config.yaml
qk_norm: false
bias: "none"
init_std_qkv: 0.0145
optimizer: "muon_variant"
lr_mult_up: 1.42
beta1: 0.93
max_seq_len: 1024
max_steps: 7680
MLP neurons of a small language model. Each row is named by its layer, matrix (down: output weights) and neuron, and shows model dimensions 160-255. Each number is 128 + 24 x the weight over its row's rms, rounded and kept within 0 to 255. Numbers have three digits each. A neuron's up and down rows have the sign that makes its largest values positive.
Before each neuron's rows, "fires before" lists the tokens most often just after its 100 highest values on Wikipedia text that the model never trained on.

fires before: "\n"
L3.down1785:162113112112133148118141100109150155138166090138144086182109135133155114112152137166077171151158093122135129130123122149138105111175174142108137127138120138118134136179104120151133127137148117121158116141098108135146113101149119132108136128111130100107126126103131124132144140139099149110

fires before: "\n"
L3.down1465:145121149116179087143134126141125145118115173158105165129105119129160114135114123110172131134117131118127109141160141149147121139117130161120123082125101137173125130116143144126135150144156148140179129095111120149142135104120110117106114146125110194088152120144147109181135099166126117144

fires before: "\n"
L3.down1595:100122123177113121112134137101152102141150105172121116144095124149102119120092111100126101129145114155126125127153124101108130105113108132109160136126134122112157109174133169116131132116149087151135136147149118121142110122121132147119121132117142144132064111139118155169110141155130112090

fires before: "2", "9", "8", "6", "1"
L3.down586:125112144155118120121099129172087153125176159123128131119140137087114114118156118128129126094120143139162141165097091109077148155119157138133128145127152129128123141158124116191169154106142127132121146127134118150143113075112130149121126106070145170095108095148081109122090140132134150178

fires before: "2", "1", "7", "6", "3", " "
L3.down105:085103096168136096109182157166140151132158112179129119148138126073112147118131118126176114140136129115132129119135160116114155110169148093135152118134123141127136136116145143163115120152117135138125132141135123122141100169111130131136102133112105099142121117162119104126109135156094125111

fires before: " ", " E"
L3.down1915:111150135081149129131127125134113181089130156116151155118102124103100161105180117162100162111102119156091123057103113148138091159122116161102104125124123124119114165127149161112123167091171128141097102132152138123130103148123125126127130175080143065129098128124123111121146137125090142101

fires before: "0", "1", "5", "6", "7", "2"
L3.down1391:101144144118089150130138114159103165128158099130117102090112129100125084083152122161139126145131132122108173136150129151135166117141120121102130154143125135157116161130158168137121132137137139105157130134139157135095120152146163149108137117110141170101166109102154144175109089150132110146

fires before: "s", "0", " of", " to", "–"
L3.down2039:195114088108165104159094123141107160139129110132132130129140113124142082156160166098123133134149140142107117095122134110080146144145167117161126068115134126108149107136117127113090105115149115149124146092123097103121165158138116090112152081090132135158148176110120093136081144135109066130

fires before: "9", " of", "1", "8"
L3.down1830:161169137132182095113137122125158097137111119137148121162100065121145089137097194131117134112115139108181117123125066156113150157129110130066150092122138087121134183097151126120113105170132102083082130173115173136130119064142124109161178143119136160134140085105082119161126092147124105119

fires before: " by", " in", " as", " to", " on"
L3.down1844:108119115120098103076081114107165146129107151080148131137170109138152148093160117107134134136126120136102146104116149100122142142113130124142098093135131098162134122151171103074143160152161090136147147161121127128102120166155161165157093164118070148083166112095140122145109138125188164077

fires before: "\n", " Sony"
L3.down321:152131124108148137168138121110094079083121133136158144130122129154151093123110108140130113151130132130157140079137119109149134154138158103133160122130157132118141137164089081092126179138134132125118138125141102149154127085135135156112114155120150150160113121087139117115123104144076114103

fires before: "s", "t", "ve", "m", "-"
L3.down1759:138100095154141184096117176139138158108161134123149116149118132162164068121139169152131141124166146143109148090162109123133198132147105137107139123142100162092089159169114153110131097132109121142156113082136132122172137126111124166138141128099208128125128149148151166130088115160116139151

fires before: " ", " the", " a", " September"
L3.down746:074091165139105149117150162130115142174148119111139124160161107144123137129086133135121064120151118128167127125147102106152151121097114168129142113115160109102135136127185118101130169129119122143140102144176143112097138133102086115118142159107098197147150116058150126152184114091115145150

fires before: ",", " the"
L3.down833:123134166165116081155160131077117145100147106103129098149160146112146076123120171106157149154165119139134105152112128159175130097164148135134100135119120160142137115103155112133113121076118134127178159146127139159141125120201128168123136130104086116137123128143127117136113154125147100088

fires before: "\n", " as"
L3.down22:139112122123139161118116116101149123141132116155101128125152123177104067149103118112122131161111178109145116140148103126165123111154103153124094154108143135151097137081131192129121144125159149118121142143123120148129180125197123128096141130143156118111159166129129145136119070098113126140

fires before: "\n"
L3.down760:128106138113147081116111110093119128121121101127133105118125135125172066108195166113129139121084116118131098094159139109156144140153130118116168083103145127142126104126132091104134128162153117163083059166116134098108140109115124107141101127174160166167139117127138136149150121114111089114

fires before: "3", "4", "1", "7", "8", "2"
L3.down98:096166094144134150120148152140130120140115101126113141140132104131119131108173141098130109147148167104114109137137145143137162153120167098083121109098142142189105131146164106143150126156113154093151129160125102130134123166125110122127134109116053137109141132124146124102088128133123145104

fires before: " |", "\n", " ", "|", ")"
L3.down1310:135118133128082130102123101129151099154038158114164143139144132079119133145096072153145125141138091123123121151086131142138137118129103125134129113146116156113078126138116114124133094139155115138110109110163134119120135082155124146125118097135120125169093146143112149138104065151165088107

fires before: "\n"
L3.down1449:143165130127128145138104119127167142110107111123136124170120139135120103113118122145129169131125169139105079110185100115161104072123085136113088108106099112141146125154194154125110138106104126118110113184098117131116144157148110120140114120174124093137135101130125143136115116165129097117

fires before: "1", "0", "2", "7"
L3.down902:156162091115127147129098077110146132154101132162164087131152116165115122113135118145156113137123147088141176150131124153124131171106136157084134091133090124162130121127122143129131147121154138172120108115145118116105113098101155168146130122113136115130133082153147093136120134148122148164

fires before: "\n"
L3.down1208:130120118118139146119125106115146088135125119139095138109139129128110087101167133126099138140133114140201090167113131150151120093088105110121145104123155155152116123160116141120131175152145125111127156135112121101139105186140162138132080136120162153125109126112121118138118083107108113132

fires before: "\n"
L3.down1987:107134086120150144139086147150111133135123105127124144095115154121144115159119139119130119103179127083150149114165100171153158123153147089109090163117111106136167131095095125143177086139131118105111113118116124096142146131110121076124125130139120145132144146145128142144124091139155085103

fires before: " as", " for"
L3.down257:095119112151115097138177116123130092165080150132122159121100128165145147085129108146148157159109158095152143104127132142109138183135140130155104113123117111136105115138126119143101100141085097117187140107110106115158127162153120118127122145170116173124135181119100134151075134144140130128

fires before: "s", "t", ","
L3.down325:125138116075122131115115110114141104159154099125110145135137112135147134201094118141056145117157131127158064108099129107123132133124121147143133140146154146086146129145119099123134109132153159135104115089100114122178125120147075172134134131126126140125126130073139147093131140184111147124

fires before: ",", ".", " in", " on"
L3.down1909:096121126188149117128139146121132170130105129110129152130134115106079112138103101116158119159145119134175103123091163131101152145130079167091139090147117123102110098116176094137110124103102126149151121131070101081133110150115148124126148165166137099120110148119116113142165133105159092127

fires before: "\n"
L3.down287:201138090132142126173158112115098125090153137102112120131135131103120139108111152125128106121171137167145139126124098181150130119138100174150133106101131111155153115114135087126140134135164136117131101111149126132157126129132159146118121133135116150092101131111147105146134152107113070122

fires before: " |", "9", "7", "1", "5", "6"
L3.down1923:119165146116099158137112098121118139137149144135140147108127166099115109125139129142174143160129146089134113144134124111114132087148134091118092126107144116149132161135108106162089146168127148161135096124147128156146140121117143118133134107102099166120164095154122122110145084108129172147

fires before: "\n"
L3.down1710:148143120147152154107117094171122155100109147149128112147086093156147110119151114148101170141103137173143143128150160097118109139152171133115111173145107118148102120151120150085107151114131167127104090154143098166109116118120105113097129127074145123149142131134079128125132169095077093116

fires before: "s", " century", " |", "–", "holm"
L3.down1241:107131122117110137135141111107112150134104127148182101172118122121130130136148143115152123081128146157120128066097094150181119145154121139139131152132128114060116134143120118114136088083151147135119124148102165132143123148130171128124105155138165161129109106147147083151122135116115141144

fires before: "\n"
L3.down1117:146118142104122135135129120137142116136139121127145120135094139098116129124137140146113162110128143139181146177124110119157167140133119122101147168126151128103099116133134144135121174142103117124178102154109148132114116140104123100147122167152134109164106095142080137140107118140129092147

fires before: " |", "\n", " ", " a"
L3.down1549:159156117150146146119127115115069119119110138141113089132146147144115130175149105143117083112130165146117105149085153147160132126140105112077110125123106147182099101188145137077107142164167184119128116121094154108119146097186131099142130105109150144119099118152092136110184120144125081152

fires before: " |", " "
L3.down1178:104140158113130100146110143091147159087122148145147128136143148156078132122110139146131164170149141158134134130139099146138139148111108097087134126147114101111155108129113170095147138113135170144104150103097154132151137119117149121084136119100118135151137135138161138149122132153196118156

fires before: "s", " |", "′", " are", " is"
L3.down1152:136138133119134111131146134145158141143126130136131125141121107140166132141131082129148065129108116135111114140122098113131146126101157117141081117109123132151148103094125083098134075109179101106125118156126119126139102113100107111086146135137129131101138143101123155093101125146106119145

fires before: " |", ")", " (", ":", "\n"
L3.down662:185134118103072132099179108113182110117107147121149185129118098128148141147121129103159151139125108138081172187157116138119181118123091109144121144084133103114159172116170128168119131147154105120143126119117147138112102165111154127147147141109129093154155131116141160161110128108115123151

fires before: "\n"
L3.down821:132081120148116114118126103103138102136136143167146106109069123118120141123099129114138159145126124130111152138130147154109163139124146127112149144137112119152137155098121110123118141139118107146102154147171134115133159114155131090137117160139142145156144153124127123164096150128145124119

fires before: ",", " ", "1"
L3.down1955:098136150075119130149144143099087075112103137091155110140087147101114118149117143155112167170117104111151146152124110174112159089123137103151154111148139143092126099090128104147104118126118094169158127146113107123108128148142151105091143178111131084103103154139131086117144102164150132121

fires before: "5", "0", "2", "4", "3", ":"
L3.down8:098145149109154123073126093125124145155088168154141153089111120143126142151140089143102115170144095107121093123109123163130148116111102116190101129117143126136127147151156116143118138144157153112089132128127143098156096163182162155155126070142127171155102147131123111145111142155109131138